config = dict(
    num_hidden_layers=8,
    hidden_size=512,
    num_attention_heads=8,
    num_key_value_heads=2,
    head_dim=64,
    intermediate_size=1344,
    vocab_size=50257,
    hidden_act='swiglu',
    norm='rmsnorm',
    norm_place='pre',
    norm_eps=1e-05,
    positions='rope',
    rope_theta=10000.0,
    rope_fraction=1.0,
    qk_norm=False,
    attn_scale=0.125,
    bias='none',
    tie_word_embeddings=False,
    parallel_block=False,
    init='normal',
    init_std_qkv=0.0188,
    init_std_o=0.0,
    init_std_up=0.0188,
    init_std_down=0.0,
    optimizer='muon_variant',
    learning_rate=0.0156,
    lr_mult_o=3.0,
    beta1=0.93,
    lr_head=0.00606,
    max_grad_norm=1.0,
    warmup_steps=200,
    schedule='wsd',
    decay_fraction=0.678,
    decay_shape='linear',
    final_lr_fraction=0.02,
    batch_tokens=65536,
    max_seq_len=512,
    doc_mask=True,
    train_tokens=465200000,
    max_steps=7099,
    dataset='wikipedia_en',
)
MLP neurons of a small language model. Each row is named by its layer, matrix (gate and up: input weights) and neuron, and shows model dimensions 341-511. Each number is 128 + 32 x the weight over its row's rms, rounded and kept within 0 to 255. Numbers have three digits each. A neuron's up and down rows have the sign that makes its largest values positive.
A block is one neuron, or neurons of one layer that tend to fire together. Before each block is what it responds to, as a language model described it from the Wikipedia text at the highest values.

Description: Lone capital letters or short fragments that begin a word or code split into pieces, often in tables or names, such as N in N98, W in a W/D/L header, B in Beware.
L5.gate363:144159093130130154145138154100161128156066137134094070104168125153164116067147156095135171081149102044128126157110184152167115229149143118138103096125151112127106166187153128134052119101079088139096105096121144104124169095137197138140133112131107085133120177142100133070172159149134108190115109130117133089132101124176214128167128157127106088091094122105093100080117127090129108112145114150112152189119173062082115168091140105119167184125160068078116087113132100127149089156155123082159191186107121101165138084143
L5.up363:109137108144182168096112144090194166113127011095131096063128116108142139132115139169122109094100081103158115098140099134173127152160098138054171200087091140145081134160163157082111114108117116144134070139123132126135167159156121128129191097124135188108087102172104086127125191133153156220101119118142095113123135144087140113176177126145112161045113100107121099157112205080128187150131136134052060131165197132091124162127133144159081147129148130145146169098137073152118093109091133091124153189116121100098206112100
L5.gate955:104121146135155121154143152070176154170117102171107177144102143128210099122101034129137081141075132140115118133200100148134130133131082157113105139109116201100123137140146141193141133121119158094064070155116113107132122085123124118123063123158112131057149155090044096182144144096180179075113105123083137122127092172104107139143133126144164162103115128175101137163128102056129091095126162137136124135126092165114110209170140113166092126094136105158159125123156138140122119073095119110194155111137077090142158069126
L5.up955:182131190087167152123147088135114129173079158127139110126157150132131117135117137140142123172182154129081103102068121156136104110137175163152176080138140114149143178127144170133097128123184155154211100128169148194152152109109071079157095079160148091180133159118080080105120147184093099110146150107151090106117161138180142135106132152133047095091089125143137094128160152145118070097170110119118132152054163133142105155141096093094179133154159114068120138108193168134118172160135171065127178182145133155110084111093

Description: Short letter fragments right after a word's first capital or letter, mostly in rare names, abbreviations and foreign words (M-p-i, B-n, Mj-allby, K-uc-era).
L3.gate252:106163092159166168087077202155100151088073125165102116111122118123127202163117079107115141121135096121107110101086084179063159184182165094126159150185141120085174153114090134149100148055087137171141150122101083129122145144158111152117132120101163129130156119126111105124119139099123143109118173133114110080120083140140143111140141101079159145101104200134085067068099182149112187134103175108178078091136096134183170150127183095138164157155166136177125148111150138153082096092130131158150108085145163101140159119122
L3.up252:099129133140082135129105136050159107161113141134123145102096133083120077071142149078163155158173086099112115133072111172172067172120150113124093094136067154098156160099129147105096121097091092116158114127117097147162119153124186150122128112147123139126152129202079118155079172156179171162157109070097120084164091060169159100067079091136152078149153120166144109128104108081106130173141144139087137118177181127127115158114101136121151132082102113122151178126080181163118151082071146066141123100185148148134104163094
L3.gate610:136160155139143135142089105161139120146093129120150062078124071176094042131166172123114092115114167171123057085110169113104108134088126155146098172132065105115150184154126091130059113129101136146100151159077147145134108113105164143236133135152173149067050161083113138135103160085098132147108148150100143042123130132152113179133106100081123096147147172124147189117149137114121153101132105130123111094125127095126123136111139122161120176160117133050163110178170142124185135098159179108119123098210093091129100135140
L3.up610:134097100125108146075181186146137159137135152116144132188132107098127158147106079118134065107134086113094107111105145165110146210158157143069117090157143194085071158069057185145110149201104060134128104131180106068197147127147110085115072073176104120146065106119126144141189128161154175067079146146137168132100116059152128144087146114119125114100180184191122128113114130111153120124145188118086125092127201094078077112152182109199157146077154131150091098126112118092055187081116131134109159108181148100168165150117
L3.gate709:084102080128084148142099188073164135107088119125110118146142132147122092106139127030119148115139116137102076147146137133154008118143103126090097155137085147121182080154175137139090151130102191109102142152123089134172110110157107114147114089103053138112111088137107111111080156166169168101158180160128172073126095088170141149161099101068117106057131111112155090105117130113149142136187074116125128095178144170135133082086138120083094181125173139145152150130162103176128155140109193109141127143175166098127174140133
L3.up709:106104127145136150149116130119110111122145120122102146142127110150168165088174070087113198148079167116093128127117112110096200141162081213124128091105089094171178100132109148165125071145108144139087146130076154150162169100224152107151156136194134120156149108092118113061119089120123156102094131187081137156139166130161156141090137145060078084132115141086098092154112103173092192174144143147127136096125165129113173193119154066073178163130174091097106151163112102149106132122148152112161132187149091167117180163145
L3.gate899:160038128090096143184195132069160106138108126129072118106161115155194174104114155151177123083138147106155092165103131161122093137102135114124124121118105143080162137094114126165103171146076142123139116054114175089164166178091091147119166117124130182141127091118176170161074158180116150136106143122086207157125079124147144149122167151140040142142175128076102124127157125123176146123159142129116079109161106179075136098110125090096119151087099176155134141120139164123141105150149123071126043131093097105154130175138
L3.up899:091132133182140155143138131180152133142131067142146130095101117125114156084115126182138100174126103074126111125121213133106084091142145159137100130117117122127151168142056081072140137126121107123148199183134139071150148186135153131105131158108085183151069072130069101126109160153234092091089134139104164108159097100130096102126143097158126151108148122109099180146135106106169124101143098112142183127183202122120163097090089096103150118135139093151152155123156092170132144147099174143062118130159135103129146115158
L3.gate1040:125148161121098145073130120157135094082141093156165109163134094183107147102116182136127140143122168107069169154046116107137145133139107112117166063143084104082109185138156114147129108162136250172113147132165161056111136115162148161098139143142127188129150150092105163110081173112164182145124119129076153147109136144104117151189105139190107142115163130141203145112081114176118067136138134144142137121132140147060122118106087144153120084080124143100125163149145103109124123240119155113173134102147111078144101151156
L3.up1040:134153160098097200127071097100068088097130108127154099155142148141084148086109153098080139142140164123089163169103091140155111149098139114125125117126103133110128074192125080133143095079148195105135169139125121134095115125100142163077182120144120178124105152164132127113129143138113141175135125159184127123114120109092147145173102088118125123194134172141142049113129127179132131152154136113116192094150143093109085162079147097177152097143149150124155166181132079136146141093157145135155140104163162147168167119110
L3.gate1073:157139089112165146090156142101081135106101196088111100147161152098208139103164134093125148116155131118089094095086078121150133074152152153170149130194143127162040088176197156184103134157093131113130057162103113125151134103111146127172131213149147138123092114120110129142148190082053120104068141181151118149118143098064104133116083110095141156114098116108144170151160074119141123131095137127119057116149087124104128079126114076135095138109074108061099175162105175075098124103200131160148134096167126100127163111164
L3.up1073:080151162124144144124115160098103133107133092132135106155173120125135105045179136135095155158112081130182154196107117125146141169144118160080136145141095111118200146150155165084108141120114157034105133130173132109134180060171136164120153195119172160081187066141113091132130130090087101165149138150129152112102106128133153082096148129098109110140145095147132181152130092051117145083112070162084146126152135127059102160088106121112084102096150100123132145126127148158153128131113181112090085103120165126107076101132
L3.gate1181:103173095073096092196093136182206137191172098171097133083150192163084113121096112132112100127138092131153159146101187166139127133140145123135074083131137142104108120123134126106138079116102155158093129145079138132122143141176063122105129107163128145154090118119081109111146132103067102147174095172094132113129163135156117135126148078109153082113154163108165158156157147094148137160126117128105095109144121071116142105160123110133191099144108124069103112168133076150130147116086132032160096179148153126087161100090
L3.up1181:173113168160152120112109164095132116145071072121187116165125120071127096061119166109147112210151118092094119150131107114131199122152107155135143137181128162087114145110176134200081124086125193119172078203165149112075133095135170210127143072156114154132088113170120121123076121145208071133076213125174149130152121071065125104138139137093128115147181144146151148144145050137104123065122130188124154201207148145153093106159122085132050135151122116132101136122135158153160161126166144113169155118119152096154095182136
L3.gate1276:079085115155147076179128201117140101131145057134136183136153161154150095094173097137133137107219114101101137113086144138117129142147117149106074149147165083093095125121093092127137097093126150141085150152096142140091170130092131166165122178175060204131127067138135134188119076141122133073148140156149113129166093137190157080162084134088120169147114094141133130131062130084097122148164113110092150087176105117118164121125105142196100155162107124137139080140138126111105144111173058112165098096099125099140148161153
L3.up1276:131102140123070106091112099121209096136130131143147133095160126168152146138146030113148132164154125156137160172115135154129158135140104110102090153101102115147120180130127113110124134103150175138064176187084120111136145134079166143147102175175103104143138098159102097095098101140115121088164141101129161108140095107157176188055077121116120182147181097102108129130104145099129056134141101136111151094145170177153151196181152101097151180164125115154140120136125081176106097162126134116130114132104173145129140173129

Description: The pipe character that opens a new wiki table's header row, right after a blank line or heading, e.g. | Pos | Team, | No. | Title.
L4.gate198:136111173141174111143101127221144119072138200136108162111146127123093124106104153150084092112107132158174109114119067110122141110154100089159176127133085144133078124066104149084151124094047141126149117146155174149097106143102144176132164106115104142152121040149126116115151163212076158082046117105101142095165159203120139157090148155126172138098119021167165141169118095123165119150141138140152139193110069095118108129111109061115150130146097139149161117149090104083099091139137142146083077075144146068110193214126
L4.up198:099153082069129061146152131140129135112169179155148146177114183122111143037168168162106178132140147082081144196101117201128131113030124108128127133147169192139170114142094176155145153149114154103124161129158133100141070195127166102131166136147090108122132091156117098119089133145109145152106138104148145095143105180176095110178162099110119101130088093178102148152144143075170077130117161089134182120124140111104142118117174119156174102129149163095095162139153095132130125174077078081118117125120052081140109123140
L4.gate876:138127118135153190154116162173192110167136056127086110191145104148131077120136113137067107143157208127106158134152125150081133134117125154152164063148108084130208134185109109172104083167073128105141172101163090174122198102150078107139113125159099113118123104084123084076116117140091184129096124059151155102111159187159152168147138108175124143144119131134127144063104170147124109105165157118163119144108112134110100119173101144173132124207153126192153141237112155082170133126077139043156120114090156161077140158112
L4.up876:140136131076086126135055130183150111161135150115085127185116071125124143102171135160100107148124179114103160159123170156174101065137138132100082100139061116155151132063159110097061111128095157111092146089124126108146149083146134134166142114149150118217097140091170069115103136169160179102127097109138068093079188171153173091113112065117177084064094124136084132166132157119138133179118147143138061151100142093145111135217108128136154129132121183166185093215148077137135128117133093113152177161158089140108149151160
L4.gate1278:113106162148149158118119090112148060085113157138164152087155104119151141145148101038095103112135212164100112178130118117128127129070135155125137106067117098159151153148164091121108138137141121125137150128126142111123152203163145115131084215125123096124090134168148236108050186151133110088112107081083160122143056147105119159125104117068125089146120153138126073136169161132130164089130110110153082107160152115124077118127117158156141118099144159087161195166168129145167140133118189133161145170090143116161155105122
L4.up1278:133162159126129122091122137123061151109143112114122176134168103142090145120136131116134174123127177128118169124200121034158098111107164140166137146120108104129135093122160117121090164121121111095170163149144171146106071126156159102161094168118105113155101160098135088137079138085052101110047121115036138119130124128162072151070102128205121114199165077163176120134097112129140151167141066117171084117194104094152065141158140160121153083088167118133129174153163115164125088197101061173105080132111065097166123140135
L4.gate1291:162125081081120196170100092165154160092109077130139154204118017174137156119135147076075071144139151144103133100148104140072105150131097134132121092146046163079155100192164053108092137140082182037127128119129113104139146093161094107116132175158091096171180114117140183090115165130153186122124150069100142160104115152154173139119057156125122114168142133160143101132139203127155162115195164132137102164087114153067126183146084124176196143099157128162154142199103102142185073159125115077181139129140078148136181146092
L4.up1291:150127108089099173117074068151096115155170094103108155113105116114129144142161080131126086150087198153119150126110108133064093084070135100115153175160151144185145086185134127137100137185153127114091122125124108157133142218138091098135128168126119071116181131097180000149144102106105112115136130144112147104118112142155156170137121092080086149137144084126155137111121189141149179082169119161180158128097111166103125121166091164092129118111164170054180153072113119139180086137126109115125145142083124103101151075136

Description: Final tokens of wiki section headings or table header/row-start cells, often years or numbers: ===2012===, District 22, | 2019 |, | Year |.
L5.gate582:145129167144181124118128132148139176097129097177138135146131108105117118084110094104178101143212120121098106096133145121089138154096147144149143174081185106158091181109101087165066144138120163147111070101138089155147081116144130111123102174103157147113145140152148134114155093108108094156148128045111196126084097142125147113127135147124087123162060102116183149107100124177168098146146180166134111098094148121126170093129123115127159155164136118077113160127082145123118119117148156148147131103069124118134138145121
L5.up582:126123145133160148093056168173172079193090103102105117122121131152144125106106105070146115122185124151122132106079109082123125157127073134171086135142125178115153105098129095145130100136071141081118145122155147121124140171150161126086102214089124126082134175167126161081102124136086130087123063127184174051095117141104129139150110091120154149079138108100085128109070186096075113127114154127056100133100165127166158131097116061114186108057169176093148177166118183165066124132100108119089116122095113081141057136117
L5.gate670:105093128161162114196110116165156100117161120128096072120145107145111112095097122135132079151197073143147131066123152143133168152138106146138140184143108098073108124154135107089135114076141137055138134110125157146139163151115141169172122151085155127080093172140121139152119076129105144098152131099124161088134148094061112123125156107145187062160094148083125242138093161167137154056128124130107149144081165120125109068148128145081081088132179148133225154144061185180105095080143120154113108165153051050057156083126
L5.up670:185145103143189083140096181067140147107114148090150150138081163086152129087134160096142147124134139124132085087130171087088131068078105146221180178094124142131102163017129162094097109125122143138114117103125066170118121104062101106105119161143112100163102113131101130124091156107132126119122132170097165103145124157138146134112192134123106098164105193145158137125158074148129189142091156138126136072180125115172126154091171102145121128110104175098076173103153087092092139136161109144086108167119107116138157171100

Description: Word-internal pieces right after a word's first letter or letters, mostly rare proper names in lists and tables: G-al-erius, D-rog-heda, P-el-ham.
L4.gate284:123138106132129155107182098187134172152153149157155120120075159144155125123181056108116114166150124119133172115088140091153112161132108129098102102132143110095098168113143171141099153107042090081110118135091100130154158126178128086162097142146098107147112167105163055107042141150112145098086162108138132090165140172185113161115170130148139055120070188096149070144135196126174161086092120079121166104110117108150187118095114103133166144100088141068103141119113060187133110184093120137159102122133215140158119129147
L4.up284:136135143102166141166117086133116151188121045140103113116127154211106070142143128110132153135160157081137183089116076090140085082112115168119099203125172125126126052164138126167129207109145114090112143087124074148142173114130110171177096159043149126068074153127128121137140111125104144100212130138128197151145153156119092136132098110130063073077098145135164135163133108119134131170112133148144124114152101149173097149161136120131200131114102103082124163114168124073141113164137103130098160107153098147180181111116
L4.gate477:142150127155128144090137111123150123101136107158172198130140071135063133144139114077126075217129159156131088136156160082160139138129162181116180123091117068133124169154131108121157110152098052117130116137072093127130111129196115151128137122157127170145113110113110157096111159105174146129103123113110076138140164139174180179161167101145132100125095127118102147161144059153078115094136124145075100159090154133099169127124093156206124168128090095124130142105129081101134085146102088110121102154164097131137189130144
L4.up477:156160145151082110136104096142164127112136144054190107079089149098147186145122097066143168150097156166146085137177066158141136146148153116106069128097162130059153137079128128125133137140127139099127121087127148115110109127159125114081119125129131146161179172120088097131107177146162108078113144153141081123088195069100136135083090106117162198165152129118161127081103147148153141123126148138165144077140099142151133148130113098140093131177175132169145145099170100200143119134151095123208123132125100178142186133064
L4.gate507:129136073086098125178147142189137142133103115123118127120217139135188184123129177084086077140121123087146098107087111124118142132152133127147090133103143111131137131123083093112160095094111082107125131134105117096176181103192163096080162101120138187199172142121171121111069049144147131085082175123068174044135103138171139160138053117124153142035147089120100138174085124137129136087100134171115133089204110124115084140147141078114149140133056132106184171121063106153141103126153113109142134175084133131134122145085
L4.up507:096241138185104142128144112151075156128101074082157109164152085116152124111154133091082133184157142122166101148120122131090157136150117135087122104150103122109110092090170120144141113121145163153184163131096173147065080131094049119149129139139111154190135153155132120126145117108147157103206129187065090084125133097152151132150096116152139198174115131108088136119084133162105130110167148120100123084155103180098102165097079167139116071177134143134105165140093132162122135130138084146141145125126157136147171144116
L4.gate1109:159135147170162206152149135111105107213126078081076175091133086145160155118153135086136124151134118109065133139086112160120121125090082097073136134079080131125204107099113127123161105084125124155041132093170203114063124133171082134123134211094086228128120105170125183116109106109085156131048168132107120169139104097104152131191129073083086165157088153096117131140091117078110150116090157139103090141153124154158128175153171108157159120129083126137114102161163136130077137109085101177174087075144117136130128117176
L4.up1109:057138160109180162092087089160173124147137107129128075143090105138121132141095161137084172097091123107123112135113160144089127167117165088193136162125095119113126092160111114174166186158133125173094122152099136117128184097140106165163132121129074106098112124111150145140052120141149131075145171097149090075106123125100138144224139114080123120144113158095077041144091103108121110130162132161117078175127090134101151196129192166179158129136181157131131117106158112138108122095132145202112158122159122153149162149085

Description: Pipe or colon separators right after a team or club name in sports stats tables (Partizan |, Celta |), plus row-start pipes and years in prose (since 2013, in October 2011).
L3.gate145:153148147137153059158146165119115153167112129122148122120090148138111117132071139149126170137141148088129160137184122085115150148145132090125113118105115130138100095114170085144170068176127092129118101101155117132179117155104121111192149106111125155158111074103142132132116097156134077132133058100115129146131120110105143126178107091144108137134158130119188088110145174089058119133120140105142087120103101148145154143130108152109082104124081145143155107121102144118167113164143129147117147120096090157109140070149
L3.up145:148113120143107109138158126115121115154135137142141148099095167127150146162156124125163081108126106163142169168141122132121120174143118137098158154017144156161137132117132129133092209178112165158143136147140130104123091115122092100109187084092154171160111094081116117094132134113255123085167160135100115135112145113040156125117078087115115165157123123171082118094085162145042096152112098156188103114203117123090103116080113122084057156135126079122161132165143138127094111142136086089132127132155082168135115131094
L3.gate317:100171117060106126209087135164149142143114157097112198126149109195131105109086132119103182112174113122137048078151133119074143145109100119149159118100133164189136148078116088121103115106105149103117162152126124131099129147192165079103111107133110122151077139060121107192079104151121071139123126122127183107164183206150183091157091133089151185189091154218155104175137092163101136087097139153114077122139167167101126127130090143136129141157102100128101068165111158142121104096108170155106137102159133109107095092127
L3.up317:102113152087104130143000103110157121151089150146181108159102107117144151095143113097172138179147156145136147037147112122140117057114096115128146118092080115119165158091182163071088192122092161107089158177143135139138178080178147129076130174138123113128083136114119112129124168123142116121132125131181139066182161125176101121098168134114137162140100064126160135162144129168161156131176137123198116110125136136116108122143123170079093172156085096092090104115137183154116168145142187121115147171176125117163068092108
L3.gate466:150072132092173143082159115174024094115134138119139093113169121078117052130125116200071149138150116098124127104118142110109135132139103123118168115096135148076149100134145141084135127059191109107150147092075119110128116074071142123147143120133117225130145143134160152101190089165084158167153184144124146150113112116091125179159132106072144148087130136130158171156110096083144120142131148126070098096137148142106140062178139114135128157137128169150104144127142106111141118086116175089184128169168077097080216101124
L3.up466:093120139108108101090175080130139116110087146169196145103112135110155141162127103114150127142124080126175142071177126165119106107127151149126104134089120175058125113083157150163197149115093145177112081101151114113120143154138095134109184133172118125080211134143179133140102102118089097094114146163095106112178113177150169142167113093128068148123109139108083135099148086131117049128094142142110083154134168132111178160140136070093158122144123111055185082168139073126125091131132082147131107163140106115105107123140
L3.gate596:131139154084145169109107146100138079113097075130172147143105067118115108113096143074110090109111244152126147158132123068089137087144161141119134103145083135086174090082089135137086152144123131096105127101109148110069119128186126100188123169052134125095167154172165137104137152160095218114091111089129161108101112148138119141153100108094099155211158165156159133182083178146110107159157138134196098131083063116086144108165114134117103118132138081158177186163112153119121161160145153082140105134081107197142157110103
L3.up596:136146107097187161080103089141172115086205108159162154118107105116110082139154124118128119142106187141076151168136104117108122091085164147137120133098121143119164090130160136095128147166116144078168106095167128121077096146159132126168097136139138065165125170151196147118067125121064157085107055137110144124096121132140113144174081100084085144162148106113159118127124173142156129117134136119193099144135142123099130147164112165061147132128140205121207164182131105117159147150225155092105118133031079161129141095180
L3.gate698:103197109092112159159174093168172136099123133160114153082132095137094097164123114133125141138145087051132084107133094222138124192136097165094133170126143136101118150102129109077123107134133150094021111073115131150111137143119091101125120112068066124114133152140114148129104207148098140161112143135150161126141105169118082102152194095142103134116075142143144087215072099155087149087092155127142106103160178059138120118139113105119097163091177142141141154157050170133113099134191146169108136163142102171144128087122
L3.up698:103144179098122115127172114180148128086140137104193100137133128119152192120171105127112128137171096140200104101138113103115126124115134108128164116178083107097100056120080130154153095181150133199133133089123126108112138083059130096137149123083091122129120120114124124115104139096075187108102148071119148147124196112131112143078162142132139102140124107180138103135107145080069129117128136138165140073171094132087098132151173138089153137144073110110128105106168148104117104115128156151088139148066107107160128101115
L3.gate846:135121073154127142116115109141106144108109176093127149159089113160115154087090104131113100125133154112121090154161135103167172179186157173125139088126083123091106146126102121123075173128142187116114075188109186134078152134149153103150123157093098104214113086121071142162138064141128168154129140133131084084087133052128149134150114095121094095099142107108095103096134146117189157152134134170117050097096157174170114140156145134157097128090125223191166115141103145117105135126161095108132145155035141197137139079102
L3.up846:121154159159130080098136173085169122179081101158045108133116074152162117143151108052171107163131131174137139128104148140118097158153168113111131115108127167120119181109162146100049113140116211152095110141084162138064118133223119087149139146080065153159090117125052135163142107144098089126112130105123171112089075052131130117161179109155095156172139172103111129141078204114161159112114132127130132132111175133141166128129191130118105095168116191174159140138119138174061137155176172146166099155121163139084109124139
L3.gate1058:105158080108131095124083141126187125131087159167197075172131111154147070151099107157084147131095069186133111114226107116103168083163138096120103106092141108123084149139150150135186148095112140159128119085111169180078101163114086154153103122142063130175138163122143136173115098130136163141194129150134111148155150157141159152142160167128107151149140114098117119158123138080112191119155099125128093093103098150154113180148124121128173159130074130159124112122153125145148128125181139139105115134106119105106179164093
L3.up1058:152066119117204090086122134127142129109108158113135101098139096106159114111127149115085147155127186120068148128137125169118157097096113181127115135115146179134160107075139175105172128104104095105175159102130143143067099109112086095154154142119130046118137125100146180132109073137197157138153134157138117102089115124104211108086144067154070198169144134098137150094116145119166097161000126139164137097165212162072126103161117138129121090107132089144162167101212091135096174132097148143136124141132087118101141160116
L3.gate1302:156108096115148113171071179121071160120107080120165137107098185087189114172135195152123104149092163073076136100136150152122140131117121101147174113100125091120105098110176103128100145162173151117123124101160113158112215113176142126158077127102096135150136114125155174119206114155124151040163090118116096156098135160109109066138134060069129186168121040116073151115090172125165075165130078127159175129142195144059139125129163168132123164117129149115095099135138188107099111110129137102160213172134103117146114109090
L3.up1302:085126064174165116124106098111137053179103124143103118119155116138148111184126114107107116155135120122135081074117167125164117161095161097110155162118154170128144135111073135095041153093124182147077123055125171117173137135120171104119084064135134108175128131178120107103103116138140158163122101167082158138124093113045093079118180156055147152134155148158139127141042120137167108176124123133155118087078186116160095143143084180145123188124116131124118088094135187139121165109149166110100142138092100182094142110098